config.toml
n_layer = 10
vocab_size = 2048
norm = "layernorm"
norm_place = "pre"
norm_eps = 1e-05
parallel_block = true
init = "trunc"
init_std_o = 0.00755
lr_mult_qkv = 0.7
lr_head = 0.00734
grad_clip = 1.0
doc_mask = true
z_loss = 0.0001
steps = 4862
MLP neurons of a small language model. Each row is named by its layer, matrix (up: input weights; down: output weights) and neuron, and shows model dimensions 0-95. Each number is 128 + 24 x the weight over its row's rms, rounded and kept within 0 to 255. Numbers have three digits each.
Before each neuron's rows, "fires in" lists the words (lower case) most often at its 100 highest values on Wikipedia text that the model never trained on; "fires on" lists the tokens most often at its 100 highest values on Wikipedia text that the model never trained on. A number after a token or word is its count.

fires in: "the" 30, "of" 13, "at" 7, "was" 7, "born" 6
fires on: " the" 28, " of" 13, "born" 8, " at" 7, " was" 7, " She" 6
L2.up887:080119058147103142133141148096080147161154114123131132146125125130135139113101113149117132114124116138132080165137113093149060170148101114136144133139102133116133104128155127159130151142101166148156161135113149085129128108106156083091119188136087119118122106130129080175142141132155117095
L2.down887:086109101123123122105122138158131109114071074155158099111092095095118126121113154120107095114115135128098069174145109133111136116126140125127089105139111104146115138122166107130107135117143127128098149145128145161106129123125155140132088156164117124111110154137095128139115088123122136071

fires in: "her" 29, "it" 23, "him" 4
fires on: " her" 32, " it" 24, "com" 6, " him" 6, " continu" 5
L2.up343:086107133136130141175149106091165110079109125123100090147110116125156164123146127168150110123095143112134149165137122107126151145136134118146138138130100151140122136134110143150081145103190145127121125139147143110132106128098092116166149165121132140170119156117096083150140147135121153091
L2.down343:110113132124141125118137126137162135116121087123116107152068135117151132111165158110132150148136126139131135118119161141122187146108150128164144141131096145121142098137118114154078118115142124093089172096100140113045091083136170101104154105103083155182071144122121091125126130119111126087

fires in: "that" 29, "which" 19, "who" 13, "this" 10, "although" 6, "so" 5
fires on: " that" 29, " which" 19, " who" 15, " so" 8, " this" 6, "ough" 5
L5.up1003:135095118152159156121132117105156114148145090113159141103128121129155127100147130133141149120141171146122171151123122148085123125161119132131139165148146135114146121090102138121189138115130144152113123119169131113120114138157082102099108143115115128173097118142116137101144165183164090149
L5.down1003:135165136118107126078104151125127139121100160145146109152100130124135161087091145139174112084109110139120153112145143138118136111137146114146158109102126158138168168125085157128068122145113162136104121101168156121154107122148129127106132133155150129106089135131109069130132136124152115110

fires in: "medal" 19, "world" 14, "european" 12, "championships" 10, "bronze" 7
fires on: " medal" 19, " World" 14, " Championship" 13, " European" 12, " Bro" 7, " m" 6
L2.up863:108168109125136126098132134105137131134153094086137130117151105156106175124134120114127129092089093136121144157113147117140112113174161151136122120122157159126099083179101135160114140076132123115122109102105120122145132135094120119096167128135128125155130119131071090164140123147088125109
L2.down863:118106177109140093097120131097142082109155098114143121091125164130135176109133122082122183141110133137116118134141128141104135146095170126160121131140137164094152146150117141148114157113134146122141123111168106125108125126115135109153147154099130105129146124088142180120107128084142119143

fires in: "not" 30, "she" 12, "after" 11, "may" 5
fires on: " not" 41, " She" 10, "After" 10, " May" 8, " Jan" 6, " Du" 6
L2.up708:115148123161134085137165101116071118139162197118088135119099149093121110104137151154155156144132122202166145126128115098149130099125127145090117086136154127133154134108133148090151179099109138136114107138101117141117115117145112106130118143096117126106105089146128061146125113127122142104
L2.down708:089111124157147100150159112111070084126136129116107146126151127091135158080103110113110151099148145176122121141155127130113125094102170097097101121127150152124139112134151109147106109156162118117102100074157127130130123119134104096114121135110146150137153095115098112115071122109128148154

fires in: "world" 26, "european" 17, "american" 10, "international" 5
fires on: " World" 26, " European" 17, "ian" 14, " comp" 7, " American" 7
L2.up171:112134134091114144137143132143100162132118101106123077120124093125133143100102121123106132142109089092097129124151120096129110125178142113122159167140146144159139089121140141145144167117121090097126126171126152157150151100151159156148095121108141084163085144106156144157118123132120122122
L2.down171:181126116106075109141144122123133152095121156087175128129169162169196119135139145155115134157156114151126153147109130097142116120089142071146117116111124136126161137146114155152138127151117155127161102091139139104107162169146150085101116141091152133075107103139101148092109127086140095140

fires in: "of" 73
fires on: " of" 75, "or" 16
L4.up379:099112099119121129132152133173107168146136152111152127132134104177132126131114131175113128122188118121147124085172149146132122141126151140117132138124163125091116129145090099141121070116130129121129113076119114151166139141120149133134130127152170079102068127142139132099109105140113159093
L4.down379:157128131127138154106121142107156169095115126115120117131165118110162113150090134121118181130132158118096110162129133119127129123136136171146113105137090105112100116073151167127146124113112155104088108106111148076129117117124111124124093169122175083124159136116127140117122111143164074130

fires in: "of" 21, "such" 11, "with" 10, "potential" 4, "audible" 4
fires on: " of" 21, "ing" 12, " such" 11, " po" 10, " with" 9, "ative" 4
L5.up731:135150107074125108087147146128107109123160140128190111141124132116166138128095119120146135130123136160109113203147104127124154128142121097123137093158137127121159158145053092157117161173158108164134111109125145128117169103129123136090124095118144101131113126140058141076140119145145134150
L5.down731:146133085136150126075133112148144119085140087101138108135187141152142096148189155106128100143141064071139110150138188115145132114142109121153149126162127120102135140187098145089112148123103079149166118132147116133142093135192152079135123174128145127145147126083152165124149138103163134088

fires in: "medal" 16, "apps" 13, "year" 11, "example" 10, "figures" 6
fires on: " medal" 16, " App" 16, " Year" 13, "amp" 11, "ag" 9, "ig" 9
L2.up814:144118123161096108109121161121153114135130128141122105152134176132103159187146112151127114143137149148138121119161084117146159135109141160142148141146084128138127095119114152080127151157181102072169174138143134103126111155094122169148104117125106091106146156110123123142130149131088103140
L2.down814:150164109142090129146139115117138147113118077150107106174134158080058097137128117137116132129159139152105090118121123112162150126109139123132154128084102151102120147097099154136105116148153139137143152119113111124161133125121125079125088151091109148142149125170113167115115163149092161123

fires in: "it" 17, "goin" 7, "got" 7, "on" 7, "you" 6, "him" 6
fires on: " Go" 14, " It" 9, " it" 9, "ed" 7, " him" 7, " On" 7
L4.up430:101103111092135164126132167127166145150149121158111117108122111146194135085118160158192102146127144144142077132137140125136157149129133137175138138166110148132130099127139128143152149164107119117097106104117151122154156148109095140127175101143157113124145112064148132131118098126087121126
L4.down430:143095115142158133141112148138159132112139162094115139072120114125121085142106131126131092123136130137102142132100116170117132155108168135140134107119131162136135152095158138111159109147098159089128113089119179098145145127081113112129117153126139127150110124132150141108132135123145146151

fires in: "of" 43, "pacific" 9, "caucasus" 7
fires on: " of" 43, "f" 11, "z" 9, "s" 6, "ef" 4
L4.up546:078108134119087133124101097152156121127116144103127129163143128186140145084152139127118101136131153137105140114164138152124101165153137138144129120120137095132127135115128122101152146106111087188156109124173123121143144115107160135131115114134141137085133177150103157162125152129138131138
L4.down546:120081138100164165145123096088141128147139109147114115140140153131129095120101126153096087107143134114188149142117098144139176107113128119120124134126144101159111124077148152151103156141157159077112117125152140125104113137168117135152131088119134114116096160139113119131100127121161089166

fires in: "it" 33, "ship" 8, "building" 5, "sport" 4
fires on: " It" 42, "ship" 19, "port" 18, "les" 9, " building" 5
L2.up704:117113109119109116115130173115126124115113115140127141164136166134105128160099129102103149138153130121146098133124150123130122099122144096148146163143123141127161141137108104130148131176166118092163132121119132136112104185098122048163135132122135138170088132080109123127099156105135127139
L2.down704:100142122137147175119134122136127134098123090169121075118111137092113097133135117135101107122103137121119105159137117122133143135149153121111119123164120146117137120119164120156130107136098124147131076077090117137155113155126131121097114121144134093098158145112183146113163138142153105098

fires in: "was" 49, "friend" 5, "friends" 4, "families" 4
fires on: " was" 49, "ri" 12, "o" 10, "ra" 5, "am" 4, "lo" 4
L5.up187:131153144143127122120131112104091136151117117152119177128159105118157162099124070113111123078138126123129109122092131134129108186163140125106078128121136088126106119130097165114141164133097124166110141122105139139177180134110133144098156179119127064098127124134151137153135169113144126100
L5.down187:159141142138127113142142140105121120160108141068111138118078070104129122147122079157113161127111106127132120140120103128123087158155127094117124107106124092103137129102102070091152117175145129122109138113153153146127110122114114135151148152160117103156182091135112144129151115184188112099

fires in: "championship" 19, "of" 17, "championships" 13, "cup" 7
fires on: " Championship" 32, " 19" 20, " of" 17, " Cup" 7, "c" 6, "ple" 4
L2.up788:128112103183118083149093141153149164134157118111131141135159085193132136104102117159170128129126108174136123137151145162141135125107123124112141161128122120108125121154160127102127148100139154112112146119097132171107129171091144143131128112146104113104113168121082122113141120104107102158
L2.down788:105116108140117141148120101120169097134115128116149140073158141133153137092145154104132136133116105120120127111141164135089142121104115146103136140135151142085130148132104114153155104158089121148111123142057152100157168122120118110120142117129088094119124162092101107133121108127095122189

fires in: "well" 28, "not" 20, "also" 15, "has" 13, "was" 12, "is" 7
fires on: " well" 28, " not" 21, " also" 15, " has" 13, " was" 12, " is" 9
L2.up363:187143123106098090149137118127093129143137134102055160104138118141163145147162132132137086142126107122125113160109149094132156128103139089110094118156111126109188154118119124155143138120159109096114149100151165106144167125149086095106165184121140112118164092152095105097106138151133100107
L2.down363:194151141109125125158153136128097102123125143076080144104151133106098113143151107140120154104127125130164109135092107151133136148107123096116128108105175126147161115128085151163114162142144100098112140114147143104127148101147078151170143128137161103112132100149137155110124142128110127131

fires in: "and" 43, "which" 18, "but" 11, "or" 7, "who" 7, "what" 6
fires on: " and" 43, " which" 18, " but" 11, " or" 8, " who" 7, " what" 6
L2.up826:141134162104068126081132139109131124126145116093138128140154172127157144117142119153123154076097143166093143098142152174108090134117121114148150155129096142143142093116132140122163111144191128130117157184105150110119123144130152099091117137159126118105099107123138104139108133196133195163
L2.down826:150133116155098113123161090097133145113113100127105152108178101122138189120097098163140135139120168132108126121162174185146116108131146141111130120151110126139132117122158125093110147124143136145119139122104150108157116128137132132153116142130151106110153106111114129108105152135150143119

fires in: "he" 61
fires on: " he" 73, "app" 14, " c" 10
L2.up945:122129084131136143146148050145123140160123126120131105101129106150151143114131129122125119159105157140121129119141148141181115124116112125162154118124118077121164114102117136083143134109138146114118153127127152118187109081136094179126102144146073118104134154110119129141153114146135077099
L2.down945:126129148115070103105112088110130144160082144142138157140124111117134106178179140133116154094107102135123179132123098193190143124149110102112162133164122156148087122158121123094118130116147133132113162139163128141089153119126168146143121081155133098110112102126125113123123143141168122147

fires in: "age" 14, "son" 13, "democratic" 12, "votes" 8, "scored" 5, "style" 4
fires on: "age" 14, "son" 14, " Democratic" 12, " vote" 11, " score" 9
L2.up857:147136128147096142120129134106124132128113120139135115114114146120103098163127124128121111119161102140110137140155078083103144110103175178148070145182118121077082099156113155114135153101123148092146123096156133141106117138159126146073093095167083138141123113098095137126104113102105117081
L2.down857:116150165131097125156162163118143136098118111121119133172148131129114137121160107131156133088092169098130143141111150094095135087103106168125091152146143148121109164136099114111114171166145129096101136131168116074138132107170140150137095128116139162137123151155131115090114131124124100110

fires in: "from" 67, "and" 17
fires on: " from" 67, " and" 17
L4.up504:166139132107168142129136117154098157165125102072132126109096202114132143097074147136147169180164184127117128126117132126127112124173107106101145103115104136107110113156141138132146100196147143141149130141148126122121153114100135073123156088147097145115089129163076109140105122113179066115
L4.down504:091129085139107117149149091097125104169128099114184114110117102120133124070148147125136143118133116114146075118110151157115096163063115115144111131113120128092128087110119117142145162133135138146117144133127132148111085115181174198139105136158095105183157136129127114148139158175145136153

fires in: "after" 27, "before" 17, "that" 12
fires on: " after" 30, " before" 17, " that" 12, "ol" 6, "re" 5, " San" 4
L4.up149:137088156142128161096149119102108124096112109084138145142125118146160125098156101183176121100141223147178142133157126123133093115120136121163116102179115126127160097089115169104088133139122097107117085109136139132152119113142131146146083114150070115112121113146122097148132125118144095169
L4.down149:153109149128120143134114175155124100114140134152149059130078117151141128149155110093114099153129112131172155107148141139152129148147089133106087094110112087118083130140173143119157148110134116114136130132138141178137118117131142121109155130144118103130154138109165117123149099089145107145

fires in: "and" 62
fires on: " and" 62, "ish" 4
L5.up272:116162091130140105154137144155175146140107144114117163133179103114158152116092144137096122117147135120156122146133125142131135115074150125101147120144097136137108148137162083178130122176140134185095126130137127136098146076128184084154117093119160142126125142076152117157133137105137129129
L5.down272:140118116107128104084165057157102136150125111155132103112125139165125129106143147110170111159159138144124131134148142134157126131174163085142165180093135142107112124138140103100163133104134157113131164169092139145129102163091148123162105156115114108157119104170113117116102163098146138128

fires in: "but" 23, "when" 12, "to" 8, "that" 6, "so" 5, "although" 5
fires on: " but" 23, "hen" 10, " so" 10, " to" 9, " though" 7, " that" 6
L4.up612:136119152130160110121103180140176131127134179180144148074145124113161132126129143141095121091145222150096111151101119109121105103095112080095130101142123124109174115163129121119138145146126104135139087129153145091156116120133097131110144158120106115102087114095124115124105150136113097165
L4.down612:200107150112122126110089110158086137139106131111101138105133121135153117111171119179095112120081086151146125124148158143161094130167167118139104142136103140111123158139165090099166094112147130136087147140121114126146138144163133103073121114161146139150146146136135123149090127083141127120

fires in: "with" 50, "including" 8, "of" 4
fires on: " with" 59, " including" 8, " of" 6, " Ch" 5, "s" 4, " for" 4
L4.up120:101105151168128126094131111111128132174138090160144135129115109125155110134131114092148120114087108128150122146120130138150144085126137108162125132138126129118134161162131099100152108170137126089144146117115144166105162113151155196108124116149149112153106183063071089083123148130121117143
L4.down120:071117127143151127133155131149136133116094148148128111104130108116111147172094184153143091127130093092138109137099165099153101120156075112165117134102129138159116103104123129184101135138095139150131128081159071075132149134112118128159133114132111104138117093158153127122143103178163136150

fires in: "of" 48, "pacific" 6, "maccabi" 4
fires on: " of" 48, "ca" 6, "ci" 6, "is" 5, "ist" 5, " by" 5
L4.up182:074120134096182176155157105145165099152168161142134111112157141151143112120118142093128124171101140130123087119121113092132092152135137141139156143145137141129141105109129134116156155150077124116147149126122134117139109101133122088167115126130111132116133181144118142138115164162142121155
L4.down182:126113145156126149078135137128126178135101158092121139119131101124148119154130158131106137096123125104107169078134118113122135140121073109130130149133091149133154135169134060094087121153160104134104119131088143106142139095168143113146164134103120151145109139111086100125160157109143140131

fires in: "championships" 12, "medal" 9, "bronze" 8, "championship" 8, "olympic" 7, "olympics" 6
fires on: "ly" 20, " Championship" 18, " defeat" 9, " medal" 9, "ze" 8
L2.up733:140199171105172156079116101146132096132100125148159170125189120090114166145126093097172143104138137139168097134116109154151127109113118131116161160143201128100132114154115141149153125125170145146153143095156129119124109161143152175191156131142113157144127133140100101115079140142112147158
L2.down733:101157157116133091128122108158133177176122128156125111113133125095154148154083077146119154134099103145149159140165122143144199094061150145107134159147147092182175089100110135103136150099130134135123123157083172156104114147121112149111172164113153120147103147139112159163139147082098128117

fires in: "s" 70, "2015" 5
fires on: "s" 72, " 2015" 5
L2.up85:144135102120074158112078127121132094134135128153109135124111112117198136143115118086119127108093147132108165115138144126097123099078177090104166164151101138122155131134170103128147126120124120111133162089097120144123112113125110156166113077116115114122151124177115111139085109121118118093
L2.down85:153089135134166135111135125148154141159142166133134093123118144112171116101134128155127098117139081089162116146091157148121118154167142120122139140112121165141118131109159134133095119142142167134128082108152078107163097128139120147094139090104131140109137143116172114152108090097197108123

fires in: "with" 71, "in" 11, "without" 5, "within" 4
fires on: " with" 83, " in" 12
L4.up465:117119107156169146119114114111170184132127142138113120143152144131119101131141141134136125122139104143181106116143130151127110126144139108103102092137120148139114087106123100112140122151108147130091156121115135135081088155158146084139129131136132144107114141147097138095170143154096105111
L4.down465:101152151149109134123126179104126153104158104158129130094137103142141154073116141141140147165096115129156108112112132108112107112106129128118130117110136141110152097128130156117153113143159130116096134141160146178078098132176142171145118099110147127089129128119063184114120099104108101160

fires in: "as" 51, "β" 5
fires on: " as" 51, " re" 6, "β" 5, "hy" 4
L2.up291:144139119193159134073173139116117163167147094132170128132113085107136102132153120148117122126103126181168153128121140137107125120138157137121089120118113119121097126095139164107133165127128138134091140106147142100131113122093139145140184145141113152140123108173110159108137145091152166133
L2.down291:103162111146159178149127146084126132085132151145139155149154121085130093151145136125111135112102080106179117128104126135148145138180088101143150086118119161115127150139156134131108111116129144156118107119142145158158111119108093158112188116124142176136152151103110144111117147132124143143

fires in: "more" 23, "clusters" 9, "husband" 8, "further" 7, "one" 6, "his" 5
fires on: "us" 30, " more" 23, "th" 8, " one" 6, " his" 5
L4.up1016:155141126093154091086123058159100133130096136129108098115139186137158139113137126126137103134103143106100164132099136141111150160132167136120132108091109101163111147162072155171174094140118103141134120139177174127139135116102114147156095124137105121105123139134131148117109106178092100142
L4.down1016:143088167171100119124130158109124109132122157157117162123116130078119126131156100180119114156155147121087087154110066081093123086135125125110173188156170148105134148112164094169145160124119087166116096117147103135154133110139098166120131124138114155077092100131148107119126102133126133106

fires in: "world" 23, "championships" 19, "championship" 18, "games" 12, "first" 6
fires on: " Championship" 34, " World" 22, " Game" 9, " comp" 7, " first" 4
L2.up361:115124125108132128125136114115131115194172126113154131137153123108132129150123129129116128095137126100157120192160114112125132116094149128098157085150161120141113140140129113138128172131167118149104138146163101105080152161107125141129151085155111120133110128134094102168102155104092128134
L2.down361:146147138096135107078134132147176112153123086129154098126163143123130140139126127119153139143103113133172127168146149079117141157124148121128148120125139194117140133127119097141104137131138128089168138137124121140131087112136129131136140113138126079114137105078144140158119138104099111094

fires in: "used" 33, "led" 8, "such" 8, "wrote" 4, "called" 4
fires on: " used" 33, "led" 12, "right" 8, " such" 8, " design" 6, " tr" 6
L2.up7:138123146131093172117142137152134116144134099166150160093123101147130159132108138114102113099166139137146114114117163134066105119108114131130102117169121113158119114119147145139135121119132133158100108128143131141113086106158118151147152109137136114140136153103098134134105147204117090135
L2.down7:163144135119126128120145075104155157130129145137134129138128092077137144147131100133088141138116149163110153146096115113138117121157164144140125160129067121175144099126158109182134177130108106110115137108105146114087152135136133150117155095122134131132114137131138119085110083139113139138

fires in: "and" 51, "to" 12, "what" 6, "which" 5
fires on: " and" 51, " to" 14, " what" 6, " which" 5
L4.up924:118123175149152142151123107127125098128117123165090129122109155099156139121136127116069116116129160146169083081112122162118162111163126079139154131128137096135148125141142133143164164077126143219120119129111115132168131128086156163162100127130114122117179118118109126140112134190135133116
L4.down924:114119127119139127141147112115154117159101104094088146143164131135091168113104113124102099145124111168130148132127121092180112041146143143183099097104091139161159109137169146099130133116181149094156188129111122126138127157182155113132138101156160136132121132075124170136143128118129122148

fires in: "would" 17, "could" 12, "help" 9, "to" 9, "will" 8, "succeeded" 6
fires on: "ce" 23, " help" 17, " would" 17, " could" 13, " will" 10, " to" 10
L2.up441:129117108116104110106174149172110132130182150094136096126137131180124126169131146100108115129150138118127128174132071120114101143104124123099117074126128125104117156111127132139133124143139158121121116098117121129110078148161052132130126163118134111137094135161115130135137160142137146125
L2.down441:096118076168135124100113166155135160147139126126113118140097139157140123152121121119114155139144124105180099157125131125153128145129132150146130124153085129114127134142163161157165127168164127122120117114155137138109110177102113111114126134099131103111138094091160085158125141147158144159

fires in: "can" 29, "would" 29, "could" 12, "will" 8
fires on: " can" 35, " would" 29, " could" 13, " will" 9
L2.up453:143109104103104148131151104111084078090157139122142130112144145136167108160128092095116121089125123098125138144126136147125124156114173110152145139168159125130129117136124134165114147160195139111123151136094152118142162103143112081100140155111121129156184123159121126125141133176136128093
L2.down453:147082121106141166114138146122116137110113142148071151130097100093134109126167125143098127121136167087120134111104074144106107125103183122151104122150108109134141124133114135154180143168170086135078122071177147120115149133148122125119121144133150144126121122135119143154163138139152143103

fires in: "he" 50, "she" 28
fires on: " he" 54, " she" 25, " She" 14, " He" 7
L2.up404:157112131112154114114135111134081102109188129095092152109144092095119106144119113134143139134098148135160118129117160146100141150126102130121113133186110114131107120095124118150110156135115144120106143131128157156095121124071114085148150160157111122125108127151110141115135141173136107110
L2.down404:135166107121129136112144120070091140191127159132123123148121094132118138135075153167139101130088119079141090132125117134121115130130153131127142116157154147126167147102157093112148166178094128106117111121166174124172134131147135115111130148159153126139141125097112095127145162125184137126

fires in: "s" 27, "at" 23, "and" 7, "billy" 6
fires on: " at" 28, "s" 27, "y" 20, " and" 7
L4.up424:113150164131114114117137067148122129142127098080144117095130118124138128128130151131114137154163182080185162131103128152121122100124139085158171180146147126127151096133135139153139125104129119136114138146098152120113140127133126194151117101124093168122109063116125106112121124137095171095
L4.down424:112131142102126142142127166144133112149141134137133159098080101136164099113176115146121086113127132173134130129105132152155102138148123117090131118123088103107121135125127132135141145124130121122146150143114144188131131114113120072114151177138121146149117098144103118107124159167161073142

fires in: "after" 28, "into" 15, "before" 10, "with" 6, "by" 5
fires on: "After" 21, " into" 15, " after" 13, " before" 10, " with" 6
L2.up691:093138143154139107133123148102147156124125130122161147100113125117117123105112131131104132129137147176107076107157151127094103101122127127110159107127124107140139111178115092099165136131098117133109142078118119127115159127130125094142166119112102116157118181140089144174117141100128134168
L2.down691:110129134130104121155133156167105099148146129196129145127102098125141094144129108133139148130140105142124127124091147126162126121105130168131124150142100163142096134126139113129118103119166150114133080105091143202113106133124111124134082107167137181124118138148132127146134147132144120122

fires in: "2010" 13, "2011" 12, "2001" 10, "2000" 7, "2004" 5, "2020" 4
fires on: " 2010" 14, " 2011" 12, " 2001" 10, " O" 9, " 2000" 7, " 2004" 5
L2.up36:129071132129133130151091072136125150152128128123115157155131145146111081126139113110168124144138109162086150177182140132129136099103097169145125090176125127159114067125151066083133128116155111093151121100119133172137098121155149141136158151121144111121125176125116089125143105141139111126
L2.down36:161145117161156101132090157121117106103097085121103140078115101109104131167106138159132142153117137115113136137111107164108138115127131115124097144119142154131132096170172099175116128156155110105170139160132130141150127092107106137153114128146116149159089125122110110128115138068166099114

fires in: "to" 72
fires on: " to" 83, " To" 7, " Si" 5
L2.up597:129138155147141121135151132092129130142166116104097118133134111133099149123136170139100149122185182136178155134105110144091150145111120111099141135121154091126117141116112138135110140129088141131148151119113140110162137141128161108155136097110109149131117106136149103123105162147122127098
L2.down597:116087070071108114110174149066125152137142115135149107083112127080099165144096160105097147167122131141107154131099113111156114143116154142169162103154087127141156123185116102157119120162161114118155123138116128164147165137103154118142133143190136121144135136112138128108145136140171106099

fires in: "who" 36, "but" 16, "which" 7, "what" 6, "receptor" 4
fires on: " who" 39, "ce" 19, " but" 16, " which" 7, " what" 6
L4.up640:162130135155080164097119134145124112141121125090157159131127134108193140135080124122162142130143153127168118144107139140166129135107150142144091119118104100130141128147167082131136101145125144123102127109156105102144128173139086091136145123146114105156119120061084102154117145128148136166
L4.down640:170133106129141139140135095140147138120132126105095107130121138131133146133124182164096143116102166170115140158089137122130154095144163131110152151109113103133183123089134187129173115148101145079101169094130150106162127157129084103129112197119128130100085145101166112116109190101174120135

fires in: "as" 42, "following" 4, "after" 4
fires on: " as" 42, "ro" 15, "tro" 15, " after" 5, " following" 4, " Pro" 4
L2.up188:130147124143172113123142087131138123127183081128124133119143133103126089108118129103134152145102164170099143132171115142087131136138103081113111120145092127133108097117122174097144168170153136136134150100103123194111107117141111152100113096155112111140134120166144114152113090126165104140
L2.down188:112134115137127102162143148095155132114141114124140142113140141120136150083097133147153095110106123114180139128138115143149123108120115141143110135124117158154130133133187123084139151127109160132148056146107083160149088128116165156139117138124155144099131069141119135104100105083101103104

fires in: "through" 24, "with" 24, "into" 11, "while" 9, "throughout" 4
fires on: " through" 28, " with" 28, " into" 11, " while" 9, "ive" 4
L2.up37:144113131165122110116128155117145151146133160119121090131147113129123137114133126068120121120150129124151149121149100140136093112142090145140121107111093124111122141142120159101094128145147135155140169136129126150131140148186153074127147103140095146125105105110117130150133122097153138139
L2.down37:147103154139144112098105156119097109122153115148169127123112131092105108136153167132145122121149101170107128098078119128143114094103167052134148151114119115109128111112115092152164117144131126094129106121113182121125131084086179092067141135156131137129087129138125124146151096113106099167

fires in: "of" 58, "example" 5
fires on: " of" 61, "le" 7
L4.up388:137119130121125123081122123125134109166142112099140114121094179113133159110136152155121175122124125116163110120104143154159114112140119149121077133166147132103067096091120135104120159119104133092126147116095130154157116113089095124129137139116123148163126117155160103092173114159133138089
L4.down388:119148148147114119169122125159081140113142135134122155126157150135109118177132131159143138122176141139097140166167114139146124138108179099095151130120118138124134124179133085138088087126134108169134104113157123116124121135138148106148116110135131114099133155158113135162099173094092167131

fires in: "was" 26, "is" 20, "or" 7, "reform" 4
fires on: " was" 26, " is" 22, "form" 18, " or" 7, "tt" 6, "red" 5
L2.up679:122099157139134124128151142121103104102101077132149076129145134139140161118136151148122128120145162099116156138101096156167073185110123149141137134136130139118153172125084123129101118132118135148155146084138150138136195137150082156105142120141115069140135111127091112106135130146133190096
L2.down679:174124134110124101142130166160137123149137102158090124139128116091141115145104152133106157101132120170102165132096156163101057149141135136119119127128148096143154153140129140137134139168111132130150131123134110092156086130129075135117111098156111128128172120148124139116134182088152112149

fires in: "of" 32, "in" 13, "into" 5, "nominated" 5
fires on: " of" 36, " in" 13, "et" 6, " into" 5, "ed" 5
L5.up86:149157065193133119149118145174126134101124114167161119115113116128115151099077192108147136107117113104159131129149132163079137135122108087129113100140156102119118123152143092133178105171121099121105115134115148115148134108132161110117153165151119105142137126108158109089161140135148107153
L5.down86:150149160146145096144137162112125151106083083147127169136113136118129125165108132155116138153118102151090134096141148110124091118117144136125116123149145152130096082117141121132079120164172125092146120175127146155130141135155150114146126070143142126126149133138086105125091156137132110064

fires in: "later" 28, "general" 12, "president" 8, "personal" 5, "present" 4, "mother" 4
fires on: " later" 28, "General" 12, " President" 8, "present" 8, "Personal" 5
L2.up890:114115138100150099129108163109090135121103162145108151096136139099146128156118125134171126104129121136153126101155114123130103146175132119113115107112121123178131132098092166099193140136100156144168109106159136132118151132113117166122138162124098164133174129110110152147136127111142142149
L2.down890:139116142121137112160128143119124120115143116135150158114121163137145121104126093129122158136138118111130130128100093137133143088141123172143134155116107135107092162145185136176108154133138144126161117117106138109121157155118120144065127107078132121148183188136120151109104122137138133088

fires in: "place" 14, "medal" 14, "by" 12, "m" 7, "women" 5
fires on: " by" 17, " place" 14, " medal" 14, " m" 9, " Women" 5
L2.up598:119121158051101152125142121175112121166133091130109156190118120189089124107150124144119142146121087125106117119129092105136136124107144138103119146127109138083128107159106112118129143134110121157129167094102140141119132112127137124138139151117120144149129121154162101118116113120127089151
L2.down598:152143162108089126136149145126154106131114145164128142099119109109149163125151144124157119131119113132111129154122130120082125125127141152106103115139113131172116154164108098139081142141108127133120136123103089147109101105135099118117118127142142118154116127130141130121086131126135108118

fires in: "of" 51, "al" 7, "a" 6, "0" 5
fires on: " of" 51, "al" 11, " a" 6, "0" 5, " con" 4
L5.up279:081189138146141061116142140130141170149125100133150139075069155139139119130075182097125152122117145139142087171131118133123141152142105127107100139166142144101142111132130113109130134112137142161142104134174102110110117132078134069144087116135154140117114122152167118137133151143172095160
L5.down279:191112160087112155141114154095124155134134117121125137152140114088110180126171101148106148155132108119097114106121154155142092109152120135076113162137106161157153106147162127216129109155129114145108141124117129100106115117156164142149113106117089147143095116128154107143138085140106115053